{
  "num_hidden_layers": 22,
  "hidden_size": 448,
  "num_attention_heads": 7,
  "num_key_value_heads": 7,
  "head_dim": 64,
  "intermediate_size": 1792,
  "vocab_size": 2984,
  "hidden_act": "squared_relu",
  "norm": "layernorm",
  "norm_place": "pre",
  "norm_eps": 1e-05,
  "positions": "learned",
  "qk_norm": false,
  "attn_scale": 0.125,
  "bias": "none",
  "tie_word_embeddings": false,
  "parallel_block": false,
  "init": "normal",
  "init_std_qkv": 0.0172,
  "init_std_o": 0.0,
  "init_std_up": 0.0172,
  "init_std_down": 0.0,
  "optimizer": "muon_variant",
  "learning_rate": 0.00665,
  "lr_mult_o": 4.0,
  "beta1": 0.93,
  "lr_head": 0.00588,
  "max_grad_norm": 1.0,
  "warmup_steps": 200,
  "schedule": "cos",
  "final_lr_fraction": 0.1,
  "batch_tokens": 65536,
  "max_seq_len": 1024,
  "doc_mask": true,
  "train_tokens": 434900000,
  "max_steps": 6637,
  "dataset": "wikipedia_en"
}
MLP neurons of a small language model. Each row is named by its layer, matrix (up: input weights; down: output weights) and neuron, and shows model dimensions 320-415. Each number is 500 + 50 x the weight over its row's rms, rounded and kept within 0 to 999. Numbers have three digits each.
After each neuron's rows, "fires in" lists the words (lower case) most often at its 100 highest values on Wikipedia text that the model never trained on.

L5.up1604:464475529546550497597500672530503444405540564405634434432447450580473510487473574641505450528524497539465519423493463549567492575518462531483527538409545532503528465564461561424533462477477488513503456416509468421487508482545491484524511540499549482436507447390597541513573473489438461456
L5.down1604:405490489484481478542483532538478489412499585435575529473431413529475500623473502533485491545518517528509500425476545533505482572576455547421599423447458472409496450516429525403545544493479435496588509436495494548485445481495552567458442477516462529451473497428532468549491469538573487445
fires in: "football", "same", "league", "military", "fc", "politician"

L5.up202:493522483443528483539569526519433451546511491470523506501479547522551505534584536581418483519477427543495508495501434464513544476518474496476550481562462401467534482517560567541426541621538455462500470464476450466540433534480545538486540577527531535561527505470481483542556431444459505476
L5.down202:444517528499527497539561489409364511499504497434620522587455538567617546577559537527478466528468478474503363491592530493453526537444570555478473486499501459403471403475480533455387594538488511465463415445616456534447476444499561502485489491535434420462476480447455529627621468516439469411
fires in: "this", "in", "according", "information"

L4.up111:407507594536498499555540467482579447480429476587542420485367603506499509616532399420492488492538472568429588484533555584520564579526472583502465469522486468498521488535536445521494520616449477494433434540532540533592448389490495514454512559463518529426424504500477611449566599539414437477
L4.down111:414435614539509538602513539467595420493450492497523431437419575547522479553611502442411548477580486514486580458559458511576563590588490531500523526352468581431454493478491439550561443474480581502548412514457568537485535446440478591451534495497419518467489472510456527456561600478474545446
fires in: "year", "medal", "county", "place", "district", "date"

L5.up709:481566462507537595482603485515422440504550572512508435526402475563593552445518563548553522476577437594562521448472494448393520540617487529492410488425477536473415481495468595481541441575524445519511530536410544515460499553503453485603494491487458390443398496455570523436564478385510540509
L5.down709:462515507433474454473560525468457522530636522497561590513536477557516489475399414556492452501501562539449492463575495477343463485539503508542544535465431538404481426497504516491600485510509460492446522539471519433506484534478518536562432466473410508434492470464590502425482499535480520547
fires in: "united", "being", "union"

L4.up653:540414442447504420545501579392488485538411501509469529466468518526517548457565421538439576502529425426487548500531494542536529543623433493548527531561496517417397564565522477564441544519496499459583539513621527542489502486575491430523583552504600468508502506609415514560507494445436462533
L4.down653:455553444520461558497495536445546426522469544536426491525559578618579565540571455498546544545521545476486584495544578492494552452552392614555500512506506540426591501602498413508533587468530575480550477487577489491497479516581440421523589525472588436466459523513375579529497515456554412487
fires in: "county", "independent", "corps", "private", "division"

L5.up1329:525517587548577445520468394448461416468552480536500572515442483466536452521486491551438445435514562573580495540418468481544581499491531516507501536575497469395445441534532557496451550486555595491571548593495510468500431497465479544553492535474567603513588429452501575424543443474464497531
L5.down1329:521475587570581438573519462512473417526537444436551519593498479488429478484544500472441451446579541507564526557459450516466417520485484540493538490571373488607496505549513532465404555499440570480411550512480464429554493475433496460482523552572508495497501504495515620592451497456419529520
fires in: "following", "by", "according", "due", "information", "through"

L4.up523:479477480452543558509538422496511570444534516499498539508568437469568453547455415529520506465523530397530545493608580541605522404550386496443515464531504474417463405415544526495495469541507433470488470529525474529457586500600565531512523470668474467398390479476544526542449596497429496533
L4.down523:503522448470447521541547416461497507503509551447456529534505598412486366454486545487565391512526529579423475481452383535543539470587466527505459510475446503409465419450469474486463481457576497478529485521515422564552492512579434500555499514489477521399439569615466490559532494533457509428
fires in: "season", "career", "year", "game", "games", "title"

L5.up1389:533423440437493489393493518511470505531533579448496542485459537506475440533542530551514471489522446490521518518450601501507525513399440448505600430518444600447508408468559618518496491429487454492497481441516518468583446544453459492441553523413615483422463532443490515545565558505456478470
L5.down1389:434516395521464527413483530448606475527532543516525450527465606483481494563544464507535558467569446418558432507499577461607565440513471541381609546529521562520492422519491469476456514515412546431480548409499554405575464469517550502466523496518587521490533514480394555531475564490469465527
fires in: "total", "best", "category", "prominent", "year", "career"

L4.up1616:512500549455422515582536461512515526517506454512527456483592482460491548524490477564486468503551465562562541412552480485522452450565514544567493461634489502555461532390494583561572525528437578428469521530542427481431491503587558521450466414552581539441469500457532460379440508527482515521
L4.down1616:486473415511406546496393506579428444502452441608502468504513528518575454541445480566461493527615526451512497460478424523554508458483549486434613483507497450530446496526508470507435554434509498522454600486531579565548460395469499468438440554538512471391499571495505555481545466553527383494
fires in: "written", "held", "died", "wrote", "released", "won"

L5.up1242:502389516466501512515527535532497453485492472389609559455455516575535436535508505529494567501538541575496496488500557441496528560511457510535394524473446512493432482464534513477581493505508524525475544484598516577459512422539543461523498570467441520451442526438581557436485421590546493389
L5.down1242:485487506501421529479524555444455562517516552443477530538527502510498492532447448426473454487503428541495432465580552499519453509474491536521392511558464499388425427582491487557569532562545406463487517506497460501459433492469600440442537427523486564553612493492512542516483543550572489388
fires in: "season", "football", "w", "l", "league", "fc"

L4.up1239:575474465456593458505568559485494435527456542480528508496527596529491603545514454453432514498545451548500457561554526491613488489464467519483426493534476473438499474494515480491342462549482488557508521506516510563478416490486453508550472563457519502414417481455468536493468516468468422491
L4.down1239:523460484490529563517490536527520400545457532504509463587487581457535570487427609494513514495493513487474566554614535503525536507543550616542516481490522564406456542550496454459472437522554500475474513510454560491460482482517461539483577456477568389489435466499404531439542577495403454522
fires in: "district", "county", "city", "division", "club"

L4.up569:573513537509455564472486451576456473458498539488578508513500542541555531504425514512571544495533533448497563408439496468494571475590515493498440559508518486494428490480511459555488520431483577497553533464565482447581526495553452440479439420496500471561438336606520531464540536455489549550
L4.down569:502534423522465484433506470467468462465514557484589535463531496521462492511448423468580533506582529485529462396488473537557527575563487571536448565449401509456493534478526519568486539572456467501600484552569494496476590485482484508490447452425539446502496381517551450375555568543446487534
fires in: "being", "those", "be", "having", "had"

L4.up968:461458513497539526445518420410456525426441533483455480518508500504438532475500462486489548484526517502563614511404513527509512486474492494485550506532568505411500506497514517469485538492459546488484546382538506523500582432498551422488524544534500503513484497563486494449417500486502432503
L4.down968:439564532438540580442479430432523487429445600544471486464396504444395495504423498581482509481517492496570558557452536484426481488493510472384541506433477515412478539469552515484448512488428487442546578392477579468478598446602514423532497496510507507458484487544514452424525503487525455517
fires in: "lock", "mexico", "originally", "original", "francisco", "location"

L4.up603:546507400495513549399508446458566528487526493472471507520452477506526483431477468516472512519445480513542516480521480533572512465484376500525513566518432525624558562516445475458497553480482464379460511508501518517533545586514527423555468595439566453561581430509494503463417501539516515468
L4.down603:543527434432604451450439390472571511435493561430425510481435528527455537492414473609578515578523561466546531468476603553490556483502484529537469482460464544526510479519463454439533512466518442481527521513472500443497556519516564491504454566534548489547483423489469437624517543479571492502
fires in: "section", "supported", "company", "sector", "supreme", "secretary"

L4.up878:484515601414428528518495488422523529491505503497462539540505497457580507486487444506575570485463420513447568540489454494560531476515507489489538577551578480526515488490463492512482561519494575441508473545557534479481467423561510539435490523445431451501408509413571520383531538536575541513
L4.down878:509573570470394492426452441519548527518431483559519567507473515503460386466494413510535511579534443512457481485543489545543464346469559515528606524445508517484481502512513452480461470549522560627559583526489578530448404561560547471500538490494471341477461451473526489589449538536510494435
fires in: "located", "born", "held", "died", "published", "served"

L4.up1643:544544455531521528569471465513463563493477489407471561454474507480410555540503512601467403526495467403537494527505528571411376468469555496529454562506457535505463558499524513463476510466519540477483569533500517518464435514563528491505402510602571550481408425470461521510420425516587499577
L4.down1643:521576481503506548527432520490456496433522526470514420479497504523418525517517529535526511585496536472485491482593589584355486461471535460511507509496535442358434459464500509480450477453450550509517592489438521491487417500553605426503490515516602560406494475483438383559455463581519439593
fires in: "germany", "french", "german", "london", "first", "british"

L17.up621:477538458443497554434404480436473383444482545320521479528473528443485475615483494495537546527472495482597553476480469511440436590478511500465502550532519504554487477519542482437459609435456533504586458563511552394508498420530458536560419518417494454556421433536502471546529580496548473556
L17.down621:440632483483583485432494440412514520543489461577497530541525480515465568540440477526470589438468502532575405508495490456503487473533486573341474572547448518458532519495522486471477468517515481476502628526422513499532561500500507529433464495454590406505552551536559403480459483514448491535
fires in: "was", "on", "and", "due"

L5.up862:466538498533463528581486460529489535554455422460546469480492393596451521583462639423532590441522539456539442473524465567447481422481458510460465490474439423561551504529602525587508502568578496518468473575463477417572438475531449449421522382411447519498475447514488460438521461479527569522
L5.down862:423544495474464530471497452538593532502504610476474450461579434547511550493399505488606496389563557494543512428541448483480506463466514488436514468490471568481499493563557505486515451591566522508470523505524450377524428504585467461430525474410444474529452428505530417475567500406547532527
fires in: "architecture", "architectural", "limited", "appearances", "archaeological", "arms"

L4.up1265:606545459483408519519588484511463459461532515470548493529505505535509555502557487519427347508529400508526496580496507538432502545463480518506507581468438500564442462494440530426485529508542514448431532496541505605496489417483471534513494587466564518504509465498567561513489428438537548488
L4.down1265:527625466455520511461508450483450372433538478450482625433551526566474509605413604571516460532488442544464556476527505515420450487485467548492527437515518548476533458517528548515484533505507521438555522494439599531545482422549484496517494485504508563430429458561451422542506418504483530547
fires in: "united", "francisco", "while", "muelleri", "chinese", "however"

L4.up100:543438501449504491501580374519447532600497482397513558546559498544372482529513548548491524462555520516488390476499479483415433523526582480606500524427406419488483523529569559485473506435519406509472606507513499655521429533474462458433502537529490532571441468431599527525516403584494508449
L4.down100:487452489439474504556506420484515477468511439453526506488551515537394570516524480520507589592485473469561517493506526496514461434642598484496499502452463445434412467462461503452550477465462456533466601428492570561499402464454548350380487467483471607497486529449488486516527469550438522490
fires in: "german", "russian", "the", "by", "french", "soviet"

L4.up768:460461538383541548475477492493510510489510538459534522470446478576519423482535377553463481499468463453566565526490520486494509484475495415518473477494507516532537396432522576462520488517550512439553530469521494493490547571509594493534500501471457490426492522420471509553487545542541450487
L4.down768:501465536428476510482460648425530518454461383470480530382503480473464533416402424495454539516498578520591478494479491457483503558482471515550420473457458498516483495422463585560514543519500463447493496496465531563477454487459541467523466504488456484441518591572428443481457496532535502531
fires in: "year", "season", "london", "years", "months"

L4.up859:478594516502442515604504426503479471471522477423446493499518528651512478553606527539512495497447501526549562494409452576499467448541457572560373453451560481587421473508484535495469419601492507499491445573500442509552581438432486507420471470427527535586481541439436449438459562444540474494
L4.down859:466508521476497461550507412442522532446536428444475486477509528556441450464536547546500555452419523535546539478462465537438526469555427536625464586433596436562436465462492524463491449489428535453516579577462438535510539450534572505385402468442479494557491575543430467443510513475533506578
fires in: "architecture", "architectural", "complete", "production", "incomplete", "construction"

L4.up1172:498550519588599493448566522510547376478498522505416494463472575478490518437451536497506449589442524566574515487507530506418444430465375471489427472484416556457513534488499462454492495449491485515480478522441557421439488510520513474510499570478579343448521471553576526530497568511459447526
L4.down1172:447539400545428502357535521504474517390483496405418463529512515416445458508419559498474420498544523621568558442514531538497402499448396534490433454525386503519458497504578477501460515526546489492483522490512528410543482538530511463456509558501550343479527396435496470491469646506519397472
fires in: "research", "court", "supported", "expression", "supreme"

L5.up1307:540493471432538484477491574442494525517438465544500466526516475520604562473544425474514440581480449496498499506580530552503479539571529410476536499465546467499444394433534536561504538464552542503514482566516495514594515429440559471540489467595450461396527482444537457449490552545511488493
L5.down1307:440491518495436548519513541474497473420470518523545553569529493548499495450488526465479539605496490538526439513589455488462473516457507551465494477409581543564459439496489514585449441476568599532546522542548505543515449491515516461601532478491479513501527380527523602500442558545468574533
fires in: "record", "year", "career", "recording", "years", "records"

L5.up1427:561401507529420465509520476491527510421491474443489458359511483477682420561472488546573543519525486500425586518523485482520537468479468491428595507503510471483582447503452547459481391473502460428477456517605462545484493513516483483495539573512506461443373547499464494563552489515466538513
L5.down1427:558465526374459497479486508518508486489522397412534484354553566568519440563449530573565540561507570503482502550539468532491473494478455505578495476436561412475564404507565454443467539510413468522515417501545520532537479511446607488479549579570516475439417578496416422536500524553414549504
fires in: "season", "year", "century", "war", "years", "seasonal"

L4.up1240:545540448607438477547564482576487537379478395525609545523527542550524468471421529502474434446464487557506529487462460490494476439498390443582562401547601466446503502557483574459554507507490549472442528439546486488582609400475509487502493431568530538498553573473454510509529575560440497454
L4.down1240:455568499568418580486569531541453543483497455533466472581534475537494511525452576512458448474533508577508413500534490464498500481523463424491521432506617526415472483513387472506525525554525548449556560506530483546559558474514565474475544467510542617595575518486440511529496509538509456452
fires in: "architecture", "architectural", "buildings", "structure", "cultural", "building"

L4.up174:545378423510525455483487401526525532517435473476510542547532545500494441470509514544445543502456478460548565484541576469456543540420499515542534415481541462513536501550523518482524511509423430541484485479473566502483443518552486501426496596468491514509493491543498552447484544522476593439
L4.down174:475410431546490459488491412482504415508438495509505557525501443438582483509464500542494562512536454447488535542528536481472534493463504541510563470472526525387513461458429443492591457539495444544478541429497548495500451530512500549443435517423379456496578457561511539537501578545498523513
fires in: "best", "award", "festival", "awards", "prominent", "list"